Part of a small language model's weights: LayerNorm before each block, a variant of Muon for these matrices.
MLP neurons of a small language model. Each row is named by its layer, matrix (down: output weights) and neuron, and shows model dimensions 0-212. Each number is 128 + 24 x the weight over its row's rms, rounded and kept within 0 to 255. Numbers have three digits each. A neuron's up and down rows have the sign that makes its largest values positive.
A block is one neuron, or neurons of one layer that tend to fire together. After each block is what it responds to, as a language model described it from the Wikipedia text at the highest values.

L9.down1619:113130126139111141135164146104129127179112164098172143133111116072109157119113112093106109104144122137097137139080121156116111140079188104144103125140108126086137087095114146143144106125097120134132160124153145110139113083113105104137126085201125111114162116139109070132108161162094156120156132124184123132130130118142138123147109143131124136154152065165110093077115128111118105104144161138092082128120096131108122130144104112170133105159141161152115126118170103107109092105094130135128153146097092129108136141148129102147169125145110102137092132165110086116123108149114133138094110145103086094050093133163158075119156113151111143150118136
L9.down1679:098152139116115108122098116136104067117153113148155151120102083135161105137092149111131138106152119124153144112107087104134139107106118130128109128138125107101125156120124115144145091086176152103091110068143120123120122158116128113171146132096144075155098136121140132125135073151147122152147136145095129143149124114140098128134136156166145119167115158125122125166133135174140145062122146170105134153132130106091118140087165120124157117130134108132166099137093165145174126144155140147130154124144124147125150127106095124103141119160165149125084124078099148102100135154146142114136129096152157113152098175110099167115109135119116074124111092
Description: Initials inside names. Periods after a middle initial, first initial or Jr/Sr within a person's name, as in David M., E.W., Brad Jr.; also closing brackets or parentheses ending abbreviations, such as (FRA) and (M).

L14.down323:147129150174166143125137132100091127160141124129112116102106139121147155113164116153147131129114165118100126085116134109125099123119135117143122122167097095144182139108137139132140117124103200133105112114122123102126167171054143129112115136148165145115129118131114153178112143140112175116163143137116115144127088149132118167100141132140103109157115074091091144144179144119088133105108145093143123164142090125120150123148115129159167111170135093099142110110146097135163143119111103097101066089115155077109114123102119115142161095110151138137117097134137118151158132097158099142149111129102102150137182100185141149175090077104108138136187120
L14.down342:150131128143118130101155151159116135157081112144112120096085132115161152111118147134122109138145106154128131114145174118083147094163119095142147114113113114144149158091135114092106105118132084141104158139101108131157084134170137096151127179139117141142124107133107128120148173116092161105119145092113116138100120132113109144161100187178126112140142137145095132141143161146138113130113146129124135112145096149140159162161092118151134126141099124078136112151169132157165143139121122110163105183150138119123111120126074098158165157107141140186125190146146097126121135129145164109146157131117142113095116086107142126102123145144136162127095150
L14.down1408:113132103119128139103111131130105131150157149131089126136128144137079145112157161132091111141149092165186139129170087181177112185113133107092104172165097134101122099137120164136190091123169150114111157096127128093130130112131126083104114142127095136144154109113120115135104116109179127094133130123151145165104159106112147140151131119123107127142084129189124144178139147093097112143144135114120101138140120175173124160117131096162112108132140135128131142103123104133142149152112149111128084157125138093110120162126152096140163125114123202125134151128094109154130136121122143133118110135125152135101100150108107172152162135111139115137133144
L14.down1899:137107132140148169125114119103125156091108111124157155113151167114186096143119133154154124133124147143124112154124161141091126139141100139086128129145145171131135176136129120125111127114138133124121139125107115135145095126106132148085155149171144086084143145090136132159118136100134140165150152092130158088164136085130122129129108107159118105111125153129086171103159134095118122108117127115172144149146141162134142134155131090164158100129146114142187145082136120143094124094088130147149111156113141143121137137104132108136183096129120159170099146072106093148136118124159141103137176113158145127100157168125115096112172086109159101155124138
Description: Action noun endings. Final pieces of process or action nouns, often suffixes like -ation, -ing, -al, e.g. traction, selection, removal, release, refuelling.

L14.down12:085107122126119190128135119102103158122082145108115134154118147106068150150098158091125099153154127154093102132089108130091100119071132134091137133130152140109132163180146138155138147140149065114105094126177148138100118138120157128138148120083146126147135099114109165136178111164101144120110189120151115167112122107128173152135160110161150124099129148117125114152123110139139172137116132104116139113145151119132151074097136160148141106137137117152139162162113104104121142116138159143136100097130111137109138157164113114133094110113107099076131071131115135148137133129129173145154132112106109124107106093123088102129119104148129154129066145
L14.down99:149167158181158150120123142125155106142148108126122111168084143069118105133124164105119095094152121135149105098106110158126117127115135106108128159136135176107141109110175102101133149113110090107118138123140147132078081147151126106118121128142158145143094130123139134150144123142126132171113147152127133143141174187112164148142153173122106129093176127147133137016103149123135141106164087090127092123177164120073133122122118147144145128138134118159108099154137135154165131133111176127152099123155098130112080065133122150118100153151126155136115143165135131105109160120151151123139127128140144160130166138059126183126149113124145132133011110
L14.down997:144140081071167132150141154109095078128150161133123161153138101117175141138155126154138147142144086109114176118091146150169127150142145129117133087125142143130164148129145119111173116109106145118121103142180120110163097152124125124072091121150130153144131152158133146119176131152102155129145138126162126155134204118127154104112145115172131134127079153185091133113106128161136110110130160139140141095102139147086132111118099113127113133133166102157106118149130127149167164119110136118130150098102144117149145098121123149080140162128118156124119111130145150109153167159192139133118120130094129145129183172110113122137171146104153137129121118
L14.down2103:095135177131142154149129059136086145099114130106101132085148113119139150113133118136116118116110130106172130086155122100139098141083168168098161158126121142105128123123119113139120116051135122115140134105119146155098137156137132142146115155185153103153122116118158147143135162163110100109083149076102101121112149113103102138132162154138139135165172105136131100078088121098156114123125158151081129176119078145105133137141081141139124103100145121165109127082086119129118155121155130121159100133136131122127139142095167188061175119164130123144090112163134109097146155099150116126177076118095099136153123142140087121114076121096120124112134137
Description: Name before surname. The last token of a first name or middle initial, just before a surname, often in tables, citations and lists, e.g. W. in Frederic W. Schlosstein, or in Sándor, Gabrielle.

L9.down2415:080175099125141145131080126136111046108133137158099129114128116136111113129157116135114101065132128139113132218147126117083092157144096091140146106132108101131133118153118146133095132159108085139116101172124172143078109186128121108155122123172140148109101107141119155103117144160146167151103141129153133111139151088130134098136133127109090134136110101124126113093131127089184137159120137164144146141118153101112112165135133123085146143174122153138134127105142159160134152126134130092134163146088113131159132144126102100123167128165097136077149110104126091147094127123130144134148152159108110124087136158140169130103131189194133130133106082
L9.down2503:123128155092114149179124096070117097135144148099133104133079125134131156105136107134138135096177133099092148137135156146167103149129098118097094166082107164141137112176125131104104125139098111130132138121140139138146118134142137128157104167151143123131183129129096126180121106122152156152102195140064118094155091130093090134108113158113124126103135146109111110158132128128156176117157093123138156088140102128126121153132139141088123143104146145142092114124089086156146173116120169116124097159119083110103117136131103103105116127097169115127154128075151117141125129116145164149146176139138139208142148162097131112113125118159141130137123154
Description: Abstract head nouns. Abstract nouns heading a noun phrase, usually after "the" and before "of"/"to", such as risk, process, difficulty, concern, history.

L14.down468:152153135103088112119148112147138124083115149100116136111132151146069169122123106120079176095103116158105081093108127075141165165137093136075146175121119105165116115163144144133120101112151159133126116136158130148152165145117135126139172113122127116126121139118130127158155134144132130145117151125127176097092111151137120177103136132138147127142101142084132119161129152126149108098127137109111137121074132123133099135119101067143130149122134112127115124152134132147111126111165104123107114116137127128117138099117116115127094135123134114126155117126162166091102118120141114141151123133139117132149132144107092139161156117152093106109125088
L14.down612:133126139097103116167164136159143141144138127125110135078094141138153193126103119140128132134132147144112143097133155141125114166136133140106098108116076122130146086135170103119155121091081123162134119105147144164160150119150134087105130183124159115099134136161153154095125134148122107134110139152129135167091148153122138128136155093138127140136120096098130111195122115120164114105145093133134128169157138131080102109139127132122120164123097144124116177118098155148115119127124158135121106111105094079147115143119168123148128145131150125144168109115115157109111112127121090140134137093132117095117151133138162133129121144140135150141035181
L14.down1335:169172144125124153122173087136107108143165086143138095115143131141115151110135085132189107115120177132048113093144127108122134142128169100109106112102113126166058084151143121156141112143158107158109116156156151160125119102175152149133148159157125192132122112151140126126099097139121166153103116089147165109110111168107127140150079160109155111120147142104118146096149129128158128148129088103136129157100172119118100141111107097125133117140151127131102187145142135144148155089130129098123135119098130101132117154146122109145139121103076126143158144120091112150118118138111119152133103136114103113110183174158120103104139177174107140121083100
L14.down2188:086130181115156130074126125123149163118086102096133188124118176154136117124144168087125155092117134144121089134114116134107144165148146135102152127119088118129135102158099127166124128099122095141108148115161119117155156066107136126135161139152130121103156114147114145124108126135122093156141144105126107145128120114130133130149143125084100117125127126114134141119144126130113112134128144109084118148135142120083102201104145126124144071179130151134148085152106102127140098082186104133088124129086104120104117147097126087132082141099144161122118103090107090125093129156119158132155124134124186138125143141123144151127171137070122134115148178
Description: Predicative determiner before a rank. Fires on "the" or a possessive 's right after "is/was/as" or a name, opening a phrase that identifies or ranks the subject, as in "the first", "the band's first".

L14.down1227:164134107223124110117139143100110163141081149141121126140066135092108138129119105126161160144130114089118152128126139056155124134122096158133097117129189131134102095088111116122155101158141118106153151124121141122129123169145099117125104078101164155100132094133141086117108144143150121129160136129159091151112123128114155104135084173120153173123144125134097107105108136071156136156133134141166126122123073128160127105147100157149171126121092080136083149134118166128144177156115122116141131166093125113162144129142130146133161149095107146120102098138127166152114129142124148115208097131140127107151158122124122110123119128128152122149139148
L14.down1270:162103136143142107119150111095119129149112137140129121108155093101152122110113169085137159140132110120110141114158140132152117134114103127103123112138116130168144117126135146137155140113120119139149153112128113161170121142128131108101113171122158135157151153143151097129137120099162161092144111119098106080101095140112153146115108155173088095137089087126146130159144178123102157129117115089149125104114115115142118133178145150137148118092147118118167145087098128178131096090118137089130139153136110141155095142119082107106126060169075158107128118149135138141099150102066155160185158131094158113150135119124132105087114129132155123154159143
L14.down1383:099157129154120142067111149132147131134117119174140145133119129102111108137110149139160129146143092097094169159123136104112091092113126143109150117114143161165129135130120129126138118154125135107136118101080135111103147201112166104131144170106127124131120168147132123125151186093129124128139143095094059117135141141124176126076113107181113100143101123136109110152124095147151120081103149120107130122128129169145140099145133114127128124126132119112114166134101141179140152112156128127148136144103165114121132133126130106146129131152101136075109101151160098097149092177119123116149125120156130108114145132116092057139183165120161167139086137
L14.down1935:176133174161133128087146134152139127089137170118087129100129148111131156171113143152124114134121125135143134122114120114131102134128152133115093125129120176124125126154129115152118129126102118085114154110164134153105117137122149109111124116088143173175153084164141050089121127125187125119114159126103109164070158119134131088113160089107136149164125131158096120149131100182136101117123110113141114084135104124125145124130112112113114126137117168094115154123114168098137136159110109121165151097119152139158131132114137116113091182121156130109085125158133152145136141121120095127134148143158119096106143129099164134160127107079111119170152130
Description: Abbreviation periods. Periods ending abbreviations that stop a sentence from ending, as in No. 17, initials like C. and L., and Vol.; also States after United.

L12.down239:095118209126138110129134094084120165084108135111112122127158138139105115133166134117177158149108115092106125060097134096127175112123144126107109110109152088149129088139090103132121109121100105111090106114123107105171107114094159125118170120169125107140133133128150134145143147169150094105184143112174137129152087127082095108142135134100134152138148093085140102104145146114110114154100111134134086163115128118127104130129114138124165137132120133131075112102154145119149127090122136135157122134115121155092142161108129134187142132116102105119126090114108073131118097131108095110143127139138142157151140132152108166108157169144138107132102143
L12.down462:085141155135129122102145100133127132112143153120139098183171137144093117116150097115084115147114082119118146162160100165122142124162123146106130090133180093141139155137117090118113105114115097104103091117119141183179120158154160119126065110156103177138134141149110123171101096138129158061144146123111126121126139092123160070143159148127113127115109124108144122141139154140148116140111158159156137147161115085102141111119152096115100092109082145108078122114139120109146105106153113142122146136121128130088133162137129113132122118134100151118114127138135127113146143135155106089155156119148114123137117133079115170175107144059137122090117090
L12.down654:097137156117135144072150137089175160115110146148149113121122137126148161169108089101128115153142141119130147130114117097109155102113129130159165131170110077132176129099157130098103127121133130085115154152095120135135095164103136120149117148113111179129136107106078144137101096125145174099134120145175097083162166122168111101171114122104109130122102148154129104112133112142133162143124164083190126134114183095124158134100145122070129097093120138129155143127125101147112145124146110136112132098146134094109134127154130105089144126102108108185121089150105170171135143125130130131189130144096095130136150114144193126165160094169112119095172133
L12.down716:088120152126126137140149069090166090114150113137085114118162099105132132137117165102116145102113097144124127147143146143126115150136136113139090141128110133124127156147123142096101132135145095126088145165138112154107160129122192156148158140133125114129127096141105125138176125138149154116130147146175132125137116122110113155182114086124111108177123133119125118137136148072145096117143141147159080110147132094097117127135096094129158092142148148144099145066155145089153132084131123101149074098095150115137130146106071139117120124130132123131140165068099097143136151146114130109101144105168109100102150120132104124071161105130121134130141133
L12.down799:112083146139136143119123115124120127105118153187083128088148103110115108139101121111139081136190111107123164164136099135104130117097117128175188116111096125126126115140101128102107168136105158100139135124125135116128187119099153125147064125125137106161102162129101150124152121170172127105113125102126159136134089218137118171120086134156118126153127106142115094065120095123148126130112157133155099099103152141136139141162119124095123147100115130141107124108145137123137119143097111131117139122146143078131157085112144119170138145132130125141097115073124157135134103109087107071084096159125140130174101128131126142139112092125137124110100123
L12.down1358:089132144114126089136103112124150146108114136080099121107116133117141131165145148151124096128124124070105132109129153157094115065157165113158149142108142160141153088107104138113135129115104102144113136115134123102124161089090144135150135132151136104180155131141139109134150167124183119141116128102131180097177141137143141120154145148117094119139154144130142115097133146083146127159114166126122080118129159094158126130132156108111164183115117106081130150123147147109195137045085132110145114127146122117101115132065149129139145143129134169119099083078108129150117130108113097128164131123173130108105139088146075110142148140111103107097138151
L12.down1475:143121183113153116118106144124125168109126111114173125129136104112139109111149139122127125118171132142158097118117158072124124109138190158149147125066124120149098145168148114170118103110129103139128092194136130162142105137153138149106123111139089127109112113182125119116177149160156112129138129133123147159084124150137136116116139143072135144123139152093115091144132103129100099098140101162124122129141128133114135176149157164124178132126160112135088116157123098089138164127093131147159139143153072159102116173071119103161135085097102106134168155117131093189119154128115125127123097124159153112127127160170135142086108129088075123117153139
L12.down1872:126092120105157163121160117104180112112130128120109121117169128133112113126165115120169124140120137117105125118135145123079140104112118168153102118107134151171105104091110124126077098114177118125086106112160157148132137129103122121092153134123147139119148176132109073158157145105155145124121143087140095189147119103152131146144128131109103128142207117139147127144159153158143133139150134093150103144097089129102110092149099125137133137133092104079162137083109098094114126110095091140152106123164130091147116113101115122155163127128124126098146113140119102112158093109115110135097118116160153088110113152111136127135147074135171118103141185
Description: Predicate nominal determiners. Determiners or nouns opening the predicate after is, was, or became in descriptive sentences, such as is the only, was the first, was part of.

L12.down707:180129135108110130140167133133131092120148124114099121122099166162078103139120062084098147138092117130122120119071077138113152130115150113114086150130097153100151124100077119104138108159140096116162157122138100106099102148127148092140104110115149125135138132154151160102142142098148158130114151143124123139158110149144125091151147146081116179106093143115160117104118154109129129156101143101136164088160149144141149118127161125110115123116116142119161119092106148107156149171152139133114114120158087182150168137089118087127167108144135150193130122186124108141133147111133114136131130188125149155129135127120105124146116137134144143112125095
L12.down996:117112148138173150118130144138079115179120143093107143159125137116127169144140159142146075117113135147163112124096136158157111140070112139116106157171127136103156155081170105144147119113103098105135186120155168110119114139143123126134144117146113156140125153131108065143125147154135118124155150175098188136121107063102121118095093152119144164125124126110129091097099142110125126150123117136098137168137097135085157122127081153085133162130106158149136059088091116089138112139115088133151134144123139108094132130154114180142180112118145122159116121149112140117152149107133113109147152114134107139130140158153160131142130118130130156144151112
L12.down1120:142169116091154117150139066130134142121159108096179138114111092107123119102119105123140122094127109126102089124131155135123114128161122155133155145109130131135092118131110143109166188133143123128132145136140096102088095126179171088077133172131163146144120145117113115085137136150107113154117084104144160133100059150165111122125149155175165136093153114115116149136140144147123118168119122109154127179108150140123133116111099110111096095152125139140074088156111135129149077152145113134115071128101146145135157144089146115115102149135116124158109126137133156151106131147148118121085123184110120128117121139114095125132139084134120119128110116
L12.down1472:095096096102094128116130119123148108138109121111150148120128150107124134149125133125164120109116138175087140139153142147163148164182164142134070154099134106106157133137126112121151106130136133116121108141125107124154111145083127120156106164104095171193142102110140104161183144125110120150135123112136105153087197133091122163109134134164134149141100127160168097146108140140114079115146138143121133178112138071111136073137093120103116136172134110134117164135097116095108166168103131112136087108095123155144155114137128122130101158120120123099175123135178107156126167124112123150130110102170084091113103115178117116116146130096139168145091117
L12.down1862:160100129172132126117098107117156133099102131104105154098170134108130129103157147126101134084109110120130133131102111102107162135142138129090134163140132081125142141092164096153104159137150150125128151103090129128102149116118128123129150170154153126127165120114120142115152084133110107144125129123127147151102097084122117126054081146128124126194133120142085129116145136090125141157103111101114097136068174135102158189088116112085154103133096148094130086141118168114126098133115127125116142150162150129097148148146138138158115148149119139129133144144107163151138108076155092064138137125129149123142154156082190131110136093148140128122062137
L12.down1943:159103111166030169123147164084126140142130109152103152120127149157080078126155138086138153152070109165080143134129132096127159133103098160118101176136137112162142118109140119055133118142150121139152063099088116177145152132113118180110100135148133129151128101124132121143137093137115115086143096126149107118116123122108129147146166126153156158128085132105100148186151129135134169135126091085082171094131142164169164097162106108129101136133139105112177141125107135133107079116130141168145115092137127131167139095122120100148115143115145121101131128131123100108179138167155140120152098118163136135115104139133086112102138119125130131160063122
L12.down2407:154126114105139131196109108125120158165143196142130120151156108104076126154140128122146130111113171175137149109161143138106135146089157142151136152136123127118130130103118133166138133103136119097158106102128148088109138107099134101118124094146136175110173093180150147103096107130138141127127122106080148101163152083113097113114073168134128092144138118138126092120123126160168144130095161121151140114102109129110134108106120154131145161139186183163177131168129176073138087154145094133149149160101122085138109130150157111119133136131121093055127100139136142195131171113075116135148148116134178134147139113133137151129166135099140124164133147
L12.down2429:073100146128145131160149100163081086118121155145148082090110111160163101163140099125169145136166135142138141113148147121110122112118135119121148129131122186186131144109130132075132142106101158107155128129171132143106172179142177108139125103129118122115140075122132176123133161103132129074125177117121118140165104151130143168113129148137155135167140118147106099086134136128124112112086137156113153130135109092135147139126129130140116162077156129126135128164146151103151080122138140153114136127093086110109154094117151153127182170115173101172166108128083151118156095149144137132118129119140175139150128132129095149124110107135137155168166123
Description: Mid-name initials and pieces. Tokens inside personal names, chiefly the period after a middle initial (Horace B. Drury, Louis D. Brandeis), plus initial letters and word-pieces of middle or given names (Elizabeth Cary, Anne-Marie).

L12.down39:122166117122123121125115116102133169161176123107104194115130123109170102133110118154094144121150144135112114106152138093115058119145177085133141139127131156114111139183111119114096112120119118138103143118153118154120138156102119117129088143158122123129117106161096176156159158112149087125142130106126132163158115122126105147094127138155134118177114149152117181068150118114145144115124109174144145105106145139170157089078146115176153062083128115145134122152123121180151120143079154158107133134133124121113140147117156104128106113131100140162115169122175163113144083148123138163090150144112133130128136114163136102132144114173154152149125087
L12.down49:121150152151115175120169130124154082133124146084107180132129132128154102146113150140167155098096151127119090126144086107134119146150174117160154094137131101142107147133134094126067147149149118121138107153106116111113126139087124136115175181083157119096133131122136120152101110140160145159120107141121091142111140145142124143074112133127137134152145116147154129146104114174118099115139119156094124106116132155136104157121140106112119131182121149172135120146119104203089136113120122120126136099105083108103155099156154151140090095100135143125143138112094129121140104140140156110160120097141136102106130151098102124120151138159141111106086149
L12.down183:141123162142150173108146142134141088081157148108131162123080106142108107144110134155100106084120116134123145159157147164134157137131142086120160147092132134131132112119121099103079115141090186148122145179111138138096168122169123124102116136143130132106171119096142090129080112124140115091151085105103116197118121095125170125143131111157154158155061156141159135096120116158123164099134134126120136126157140169160109117124129160171111167088140153113145128129165124124088116132129158126125145143117131144136112159138152131094155142137104139093156142134167132102138110112153140135152069121137110139127122129162115096094162130122095122062145160
L12.down781:120153137155177173153140159131109153104129145132119160155147141107138135144114113142147110105103134104128144157123107160116117098154176106165082105124085131126132122084115109102136148133120157128147098094130134079144134163131094161118155142118126095182134156141098107158138093112167120098118100118109107164140159159138151109108155127134136169168152113119150146133139133131125128119124102115159163134143119111123142119149200161084113138134136165165117076121144132160095112122134125154140159141133096112107123095065133142147141186147139099116103146184140127107114100193119147143103108117139138114124116128123142122134090159121133093187138109
L12.down1074:150133175157151142113135125161135148160125133143102154125107179140113148110136125121137128142146131116176133119113138107104157200144070136129132094135096120123121159110136131125116126190117137123130140146136163122089161131136140132161146138124143158116137137070132153201158149123119135132106101112099061126112095077157167143085124126152125183126105157149125130154102151166140134097116154102127131079089130127122108113101104087126167166165108082111139120167134138127114123107111101142112156156127127077135127131141160141128105110151095144161119133136160138158107152092115162163144120120105102118160118156150176122162109128162120138134146143
L12.down1187:118114130133174104045130072115203101112127145123087131125120147126094114155101109108116143110125170160100125116141140169139146123146132109145134126111106129144132124075085093125143146119147138106128136119105133115103135136119176136137132149164128124094110129082102138146132082147092150141126120123057131107119148093186147154082088143143180127156111086143120111110101145126151121117134088133117139107157079139165140147114134127145085137126148180113157111145127133128122123124068068113110169157145173125114133154086154121114087113141110132119137138136157174124106140123126131154126120119084110139106123123109167122128179152119140139114102161
L12.down1521:111152108170113170168152100086131127123129164150115146134076118095121153114071153136127153144103120127118131100119134095129136120110140197093137126080122073136181158104139114149167185128148111115129107108119154160123090155121140166113124132155136067107117107152093126158168134124170114115088115126160138097084127123125132095113115129136146087108129177147118108109154202108136123135112136127091176180132127202104145091123133129112150126141119129127138112104147144112107127148134114106138104159060143107137106075141129109073174140145142162103115172118101104179121125134153157125148114135125121100118120136110119111094149160124103116122144159
L12.down1997:146136113122100125150127150136158097115127119134135160121141123102180150125149146118127162091124147113183149163147178157165116137145122146144105129166141124104141140106125119131156170170118128110118090106121099119109174143108116114108078087128125125102148110142135091151185149156102125164129137121111112138141126114094079127140123118131138104100140111100193084114116117082123125163170109139120129118121178149136136111112078090144135131129113122162171133127087106118120116141088123122110115155115127159149126119159148128107117127106079142172120110122129127064115143105157081145148065153109185130120107150085138139117156115116122125130180137
Description: Mid-word fragments in proper nouns. Word-piece tokens just after a capital-letter start of an unusual proper noun, often foreign names or codes, e.g. Zh-u, X-ia-oping, K-P-FK.

L9.down401:108130141096140110111139082091090090112144142134050118152140127144157147160163142115118135127125144112120112135153114143139081099153146109148157083134134112174128157127098126113141080169128120129164141115149114122108143119115167176083104133119100132100129183115097122110128089142161152150125124145113155148146141109118119149154122079106134110122161099167112139160104095131130100145138131147134106103113162095106147110132144133119150104078155122117098155139108115156161135110115091129106128117128179125130134124098104123131139119127115163129123122102066089132132123109131124114120134102153155140141140104149129171122145132078165137164118097
L9.down2104:121126141169092108118083135148162147118185126093103106134157161122124143159169133145136128102102153102115108121118155116122161139139148133118112159130128082123094140104100096127135118118176137111146142164133090091154155067118151106120163113153163138134102118161168131137104103113159129155165121141130134143110095122125123155197169119143102109083090120157100135078141113144156162112106128173124112165110157152122183122092117099112139128106131133156119144111135131151135141123126112124101114139132167160127138131125124110126090181110144098144171104099114146120077116117073141149154080089154081160159139112111086125139136066165125108130157133
Description: Predicate role nominals. Start of a noun phrase that names a subject's role or identity after as, was, became, being, e.g. served as the, was a part, a rower.

L12.down848:147113116148148138061114148106152165109100140135181153081076107085144142162116072127138161118107131172121141146135137112156120125167115148111073182110191150124135116153118106156114145106150113141136106153084131164137133128131153088152068129105138092116167114140106136150133127092105143149145100139166167099131146143134107088158096075146138169111155145111145137174175156108136170111124129151182122116162121169132093141133124154090154103153081126138163127126157121140135122133158147093077113162083115138109133124112134127112154109186153119140119137098126153127153142135139143116112115136162147158146136088144082097134137132142165066123114147
L12.down941:060135110185144124135147087149153117085110099168107164128133133103139141164103128170108180088117115164130158145134107156124127149140108103099170106153117151152120180094105140125130146132121105144086139129098131097137168128157101119100209129093129121159118158179137099145158088159123091143130174157134149114140115118128154110115110125103064091122104109163162098134163141122159124143148145098129141119085105108119118115140118089131111107140108164145141126101122131120102114140138123139124086134126121134162132131106122168094110165136141169131164113119153138142112085146136104113139091133127092129099110135086151119100118158146105146153166139
L12.down1293:122098110132109150123109110162139130142103138156122161169113166121108141111150140167165156130142125117116090162143149105127129092105159156131089106109128148107124116144103129115130115159112157139094120108109115110098118120124154110133118135140130095126120195132111113127124127126155173137142137146151125138143074140154175123135126155095086101144157139118102142118135122120147132114134135107125135069090137131111181105143114117146138092136141133126106163113154121103172106115153110114092132121155134108171145099111116099115120119144093159152135163149160086090102111098121097102148090134128141131130151142138110077172109106105108119122112135
L12.down1300:131148100127117187115119151102140099140112118108115123142122075113109070145146081126118119099136151105074115134109111147124118116109116138134111112121146096085103154160136111070097115140115154116127088135120113119100121150174159132128137133117137104119116106147142127155109115157166121125147107157207126132123146118110111123112157111135106138154127131124137144143126113102138100104107159120143192139119138147114109141141209100150143128162097111129123112155126108093136129201092130109141149122137145145139121108130112105137161149144158122174136133148124107136078163111123132130079142116121145100106086146128121164140116088110091102144122125
L12.down1428:107167162144088152134120119108106128087163122120122126116127124144092130105123108132095153080164146103147133080135137157125145152092111138109136105111132157109159147107143114100145139102106074164136174120133137117114071136104154155098113125103163114150152126158136133170166111162127133115116149117096138101152146121103155149113123103095114113139098109157128128153147107132182136109108107156129127122130087118111121106120124091122141112155160130095134121094142104126141132136102141087128144163137116095123116114076117120090176133147171148115142152100109175155104105155107125092082164098162156102110118125116128170093156122112138097144069151
L12.down1738:147133098131112174151135105130162132093113102121111121127138114138111114126129085116120064132143096151148144164151153122176115109120123143141128110118138089156142120155147151164107097125100136168090119101097190112110159161075127119113093118131120108165161091154126166093141078114158156140137095164111127146125065117129143103105124130121119118129130135119090132147169122121149114133138090154165122145128121139101115121140162148140167086105124115051162095117079151119120090147116102060125157123132116127120097107144130125113147156147144135142123114119129146144118174098170133088149095129167114155150157165093134158135169131109148152129100116
L12.down1770:119113154147129157142148115141091138119163128104086146139119137137132089096167090099128129121099100129100136141099109123131111086142123119082117071144096141157136105146146107129115117087087085122107138116117135160124116149147147112108128097127141105115124127107153124107179115110132111100129136146134144105110109108108133134143137110150122148127100126133139161171106092126120128170141149120130150108126139146156145100150160126108114101118138119113160107153146133091132114146167145167086103094105097151145106079133151137108140117134135163155071131134128142136167130136178131137119120114109143116102118104116142171106190150104142126146143136
L12.down2555:123126140147143174116180125139136152135106064101101175129109085122131104151101107148134126088098171120103106113103131075127076103155121133135123144114133128125176115151143078139081109141154135164135101130163151114162115109103138130142152125149114135122139158132136179045144100081154095128146143109126158104125104086133125130098102124120086179124101144115124131188140112129167136172129113151091090142146095127141132136114153137123141113130109127150131105111125082121156138168127107118119127096144158133138136088107146135156117159108128125159149109124160113139139122109141100050128112130135112138128160113141098120156120149084135110153071127
Description: Abstract noun completions. Final pieces or whole words of abstract nouns naming a quantity or property, often before "of", e.g. length, speed, duration, curvature.